MLP neurons of a small language model. Each row is named by its layer, matrix (gate and up: input weights; down: output weights) and neuron, and shows model dimensions 0-63. Each number is 128 + 24 x the weight over its row's rms, rounded and kept within 0 to 255. A neuron's up and down rows have the sign that makes its largest values positive.
After each neuron's rows, "fires in" lists the words (lower case) most often at its 100 highest values on Wikipedia text that the model never trained on; "fires on" lists the tokens most often at its 100 highest values on Wikipedia text that the model never trained on.

L6.gate138 [162 141 132  91 137 143 110 155  95 110 131 115  98 135 111 123 127 154 109 107 166  98 129  65 110 137 103 126 131 129  93 110 142 121 187 147 115 110 144  93 185 119 173 151 118 142 110 101 131 152 135 121 126 103 104 136  93 127 111 126 152 111 165 137]
L6.up138 [138 157 156  99 101 102 101 167 158 120 131  64 159 142  89 122  85 134 154 121 116 128 139  72  99 146 114 155 138 143 101 152 136  99 112 129 123 135 107 185 160 102 156 132 120 152 120  89 136 118 176  75 123 112 115 152 122 135  85 115 132  92 105 128]
L6.down138 [110 124  94 112 148 186  95 126  87 138 146 107 140 152 104  86 100 167 135  91 154 114 131 127 110 138 119 109 167 135 107 118 141 112 119 132 129 113 168 155 163 157 157 185 121 165 115 100 124 167 110 135 118  99 119 157  82 143 113 158 155 121 136 134]
fires in: "that", "which", "though", "although"
fires on: " that", " which", " though", "ough"

L2.gate54 [ 78 100 162 175  84 138 144 109 113 192 123 145 128 119 193 128  77 116 149 143 127  97 115 102 114  90 127 107 132 191 144 148 132 155  89 147 143 151 121 146 130 107 141 109 172 122 142 156 126 127  89 125 138 156 120 137 126 111 149 150 108 118 160 190]
L2.up54 [113 100 131 144  92 144 141 127 102 146 135 179  98 114 163 137  86 101 148 132 111 116 104 103 124 105 137 115 133 153 130 154 148 154  98 142 165 159 139 188 112 126 128  98 142 113 143 170 130 136 102 108 108 185 111 156 153 131 145 126 131  99 109 153]
L2.down54 [ 98  92 214 147 115 206 119 107 117 165 144 167 126 109 179 125  66 131 134 132 147  90 125 122 136 115 148 142 126 157 123 135 104 170  87 148 130 120 110 150 127  90 114 137 160 137 116 146 142 144 120 122 114 129 132 134 141 147 150 126 120 121 147 176]
fires in: "each", "main", "different", "large", "range"
fires on: "range", " main", " large", " each", " different", " Bri"

L2.gate102 [141 122  92 103  88 141 103 135 118 147 165 129 109  71 166 152 132 125 109 113 133 144 153 124  80 150 109 162 121 135 140 146  89 136 153 142 138 100 121 135 153 121 124 132 122  83 103 126  85 143 128 123 115 106 156 125 141 136 203 123 157 136  91 137]
L2.up102 [104 137 105 114 129  94 134 123 116 124 139 150  87 107 105 143 126 159 110 128  75 158 112 140 133 173 101 126 146 111 145 146 147 136 149 105 109 157 112 139 135 185  97 111 127 143 111 124 116 150 113 151 141 123 159 111 123 167 103 127 116 145 148 116]
L2.down102 [115  93 102 102 150 108 104 127 112 126 138 115 112 126 148 138 117 226 102 128 137 151  94 141 105 138 101 122 139 157 123 113 105 160 137 135 142 125 129 116 129 130  98 130 170 129 135 119 109 151 125 157 130 148 140 127 125 161 135 123 124 151 122 163]
fires in: "been", "be", "being", "remained", "became"
fires on: " been", " be", " being", " remain", " became"

L3.gate145 [122 141 152 119 101 142 117  91 121 140 140 124 154 131 145 168  99 114 102 159 167 122 119  94 124 109 125 124 119 146 156 167 138 121 104 156 155 176 161 110 142 128 138 137 170 101 131 147 112 131 142 155 122 139 122 118 114  99 118 124 140 144 147 132]
L3.up145 [115  96 149 130 145 151 208 124 146 130 129 181  52 140 152 111 147 111 137 129 145 110 113 126 124 144 124 141  85 141 131 137 146  84 120 115 132 112 120 185 109 138 156 143 122 127 114 147 149 135  83  99 115 138 127 121 100 132 140  84 157 128 128 149]
L3.down145 [149  78 138 152 125 167 150  80 122 109 123 175 129 116 121 125  81 144 117 142 151 123 134 117 113 128 134 133 105 157 130 139 116 101 115 126 143 133 128 154 120 131 109 116 145  85 101 144  97 166 133 138  57 177 137 121  95 117 155 133 137 127 150 111]
fires in: "other", "main", "different", "various", "large", "others"
fires on: " other", " main", " large", " different", " various", " due"

L6.gate112 [ 69 116 100 142 111  95 173 126 158 103 138 100 101 146 155 121  87 135 121 115 159 140  83 102 115 153 118 138 102 147 136 125 123  80 120 153 138 139 129 122 126 111 140 108 164 148 126 122 122 124 136 140  93 152 131 116 130 188 150 115 143  99 103 188]
L6.up112 [112 141 165 133 118 107 179 139 135 103 119 141  73 146 159  91  96 149 113 122 157 120 132 113 129 115 144 145 128 165 147 118 140 130 101 174  68 128 108 120 141 121 132 100 127 127 121 149 114 128 139 135 116 151 131 113 118 132 150  92 157  76 144 165]
L6.down112 [128 118 158 140 130 120 101  73 115 125 112 197 109 141 135  91 108 132 156 161 163 102  94 131  89 127 128 162 122 143 126 105 116 110 106 135  74 109 175 182 177 116 125 138 145 138 103 105 127 146 137 117  89 115 166 125 101 143 145 150 134 148 127 190]
fires in: "more", "one", "physicians", "physical", "science", "generation"
fires on: " more", "hy", " gene", " one", "ence", "ive"

L3.gate327 [157 153 137 137 139 142 111 149 109 122 149 146  81 101 144 125 133 105  91 127 145 109 120 151  95 153 145  65 100 154 116 142 121 129 131 183  94 157 138 128 155 114 185 118 135 120 124 103 131 142 135 128 139 152 139 112 103 124 110 110 116 128 126 123]
L3.up327 [ 99 137 137 149 107 124 113 140 153 143 138 125 126 138 159 167 167 157 104 116  85  79 147 128 108 110 151 141  70 142 136 133 138 125 118 129 125 134 137 141 126  75 182 122 138 122 143 124 116  67 121 142 149 141  97  96 129 106  92  66  95 129 155 170]
L3.down327 [ 92 154 104 128  72 120  95 146 120 142 109 136 137 112 156 175 149 199 109 131 120  96 139 135 146 109 123 137 103 165 155  91 119 114 145 119 112 124 122 142 146  81 181 119 134 118  94 128  74  95 100 186 152 150 145 108 125 111 121  94 119 136 135 174]
fires in: "university", "california", "state", "florida", "history"
fires on: " University", " California", " State", " Florida", "History"

L2.gate215 [111 148 135 165 149 120 142 111  82  81 123 105 141 137 108 113 134 151 140 135 180 141 122 120 124  99 127  71 136  80 123 116 113 127 130 125 111 114 172 132 145 116 105 131 119 150 122 114  87 143 110 147 127  96 194 162 141 150 154 123 123 134 107 131]
L2.up215 [150 142 135 154 131 142 135  99 145 130 124 150 144  69 136 149 184 177 133 121  59 131 108 128 135 107 110 123 134 133 141  74 137  81 123 135 124  82  94 151 113 107 102 100 132 138 128 124 168 115 124 135 144 121 129 124 112 118 119 161 145  99 122 110]
L2.down215 [137 125  95 124 126 125 142 133 118 130 118 130 152 171 106 160 141 143 104 143 128 150 103 138 132  88 148 104 149  99 141 155 120  94 121 136 121 114 121 138 141 139 117 133 125 139 101 145  90 146 123 148  91 141 141 162 158 105 131 124 132 107 103 149]
fires in: "music", "party", "player", "law", "musical", "election"
fires on: " music", "ism", " law", " player", " Party"

L4.gate60 [118 113 155 151 128 154 133  89 126 131 143 121 101 139 160 146 130 177 129 112 140  61 121 129  97 114 141 121  95 144  89 142  92 135 147 142 108  45 122 167 105 117 129 126 112 109 135 154 141  92  88 136 144 143 128 103 132 123 138 140 120 137 177 163]
L4.up60 [146 133 120 129 139 135 133 124 127 126  96 124 112 112 151 146 136  89  77 136 140 115 117 130 184 133 124 108 112 120 136 177 159 152 127 118 158 100 141 132  99 102 117 105 115 138 116 131 127 100 139 176 135 143 117 127 128 167 112 121  91 143 132 143]
L4.down60 [149 131 133 166 127 123 136  81 119 124 148 134  79 154 110 152 156 226 149 121 138 101 106 142  80 105 120  94 136 182 115  95 123 143 153 123 102 119 155 144 139 112 133 147 110 168 109  74 118 126 109 122 148  99 146 123 134 120 140 149 123 106 144 140]
fires in: "state", "university", "city", "police", "price"
fires on: " State", " University", "ce", " City"

L9.gate189 [148 129 141 111 149  95 123 148  95 126  79 165 128 115 158 108 103 174 148 111 166 126 118  83 148 109 119  92 146 152 128 156 120  92 153 141 131  86 143 114 119 148 117  99 108 142 120 155 155 121 119 142 174 112 118 112 187 121 103 190 160 149 101 126]
L9.up189 [128 100  77 108 153 135 165 120 121 104  85 154 134 108  75 132 122 121 105 166 101 118  94 156  94  95 150 168 164 126 106 132 145 131 128 148 155 140 159 158 102 169 135 105 165 125  99 145  99 137 106 129 127 159 127 135 176 107 140 115 133 122 100 160]
L9.down189 [140 155 179 112 127  87 123 153 140 128 133 156 137 126 141 179 135 156 168 136 143 127 101  99 118 116 111 125 106 102 135 158 168 142 178 103  90 140  89  97 137 142 141 136 142 107  99  97 139 121 164  87 123  85 160 126 162 109 119 156 104  93  82  84]
fires in: "had", "squadron", "have"
fires on: " had", "d", " have"

L3.gate142 [170 107 135 149  88 106 106 157 122 132 150 162 140 146 151 111 110 135 124 133 130 128 101 105 116 115 140  99 152 136 105 153 113 159 125 136 126 186  98 166 131 150 110 147 155 155 105 132  83 150 149 153 179 143 163 128  94 112 130 130 160 135 118 114]
L3.up142 [145 113 109 149 137 138 123 119 119 121 150 132 174 125 106 130  78 117 114  99 121 145 124 136 133 139 112  98 166 132 109 103 143 134 119 160 121 125  58 144 154 123 116 144 134 135 103 136 112 111 158 121 140 144 134 146 108 140 144 154 153 103  84  82]
L3.down142 [100 104  92 127 129 198 118 106 109 142 140 135 151 171  77 110  96 149  87 134 133 153 122 141 139 131 113 110 140 105 111 156 137 151 114 154 106 151 104 129 136 111 158 146 147 164 153 150 169 137 145 125 126 152 156 133 125 135 157 144 149 123 129  96]
fires in: "that"
fires on: " that"

L2.gate368 [153 165 147 155 140 125 141 165 121 142 140 141 109 136 133 138 123 131 111 136 105 126 147  83  92 123 157 111 144 109 152 121 115 111 135 177 126  97 105 108  89 110 163 118 143 129 126 148 158 151 151 150 163 132  97  94 131 144 128 143 149 135 128  97]
L2.up368 [130 152  94 134 145 148 143 154  95 152 146 112 101 163 114 110 128 147  93 129 134 133 145  91 101 141 154 143 149  75 164 122  96 146 132 142 148 134  90 119  99  95 156 134 129 146 133 153 149 130 148 204 161 145 106 124 119 150 130 106 165 156 125 106]
L2.down368 [107 122 131 155 165 186 116 144 100 145 140 145 108 159 120 133 135 145  87 103 135 124 147 131 123 139 149 123 117  86  94 138 107 127 128  56 129 123  96 137 107 136 160 121 116 124 112 116 128 134 162 198 113 152 122 132 141 129 146 123 146 117 104 139]
fires in: "him", "himself", "known", "named", "used", "called"
fires on: " him", " known", " named", " used", " called"

L3.gate49 [172  77 103 119 158  84 127 177 113 122 151 137  95  78 114 140 151 179 111 140 102 116 162 106 148 137 157 125  81 114 139 105 115 149 154 168 197 157 165  99 139 109 143 127 143 107 143 133 142 147 103 133 159 160 126 114 133 138 114 130 119 130  97  77]
L3.up49 [144  83 105 121 144  97  94 137 139 116 156 160  42 122  97 138 134 151 120 160 104 118 167 144 161 141 174 137  95 122 143 100 123 141 151 151 152 145 153 100 130 117 140 107 135 119 163 152 125 136 106 135 124 145 125  99 170 135 123 126 134 156  92  77]
L3.down49 [106 105  94 121 168 170 160 120 124 137 126 100 123 172 138 129 146 154 145 112 132 131 158 144 126 140 131 111 113 149 118 148 134 135 146 102 102 148 129  93 102 137 123 114 133 144 178 120 117 102 143 156 127 125 148 137 147 134 125  98 109 121  74 122]
fires in: "became", "being", "become", "was", "received", "robert"
fires on: " became", " being", "R", " become", " was", " received"

L2.gate64 [122 123 119  87 112 145 146 156  74  97  95 138 142 118 155 152  88 138 119 135 110 144 123 103  67 119 132  79 161 119 127 162 119 133 125 173 107 114  90  96 140 103 132 121 133 139  84 187 147 148 147 163 110 138 135 122 113 107 136 138 150 165 145 129]
L2.up64 [146  55 122 143 143 128 151 164 101 120 160 145  94 102 141 160  98 155 155 100 123 120 119 130 130 138 139 116 141 101 137 181 117  81 109 163 142 112 105 107 114  90 106 142 136 163 121 137 131 126 114 102 146 127 121 181 110 116 176  98 162 162 108 115]
L2.down64 [120 156 121  98 139  59 114 133 156 150 150 155 128 150 125 130 125 145 136 138 119 141 129 122 106 116 122 130 139 129 170 135  96 116  96 122 144 144 184 158 113 110 129 105 133 142 136 174 115 138 162  79 135 120  97 173 139 154 119 126 139 132 128 128]
fires in: "has", "had", "can", "cancer"
fires on: " has", " can", " had"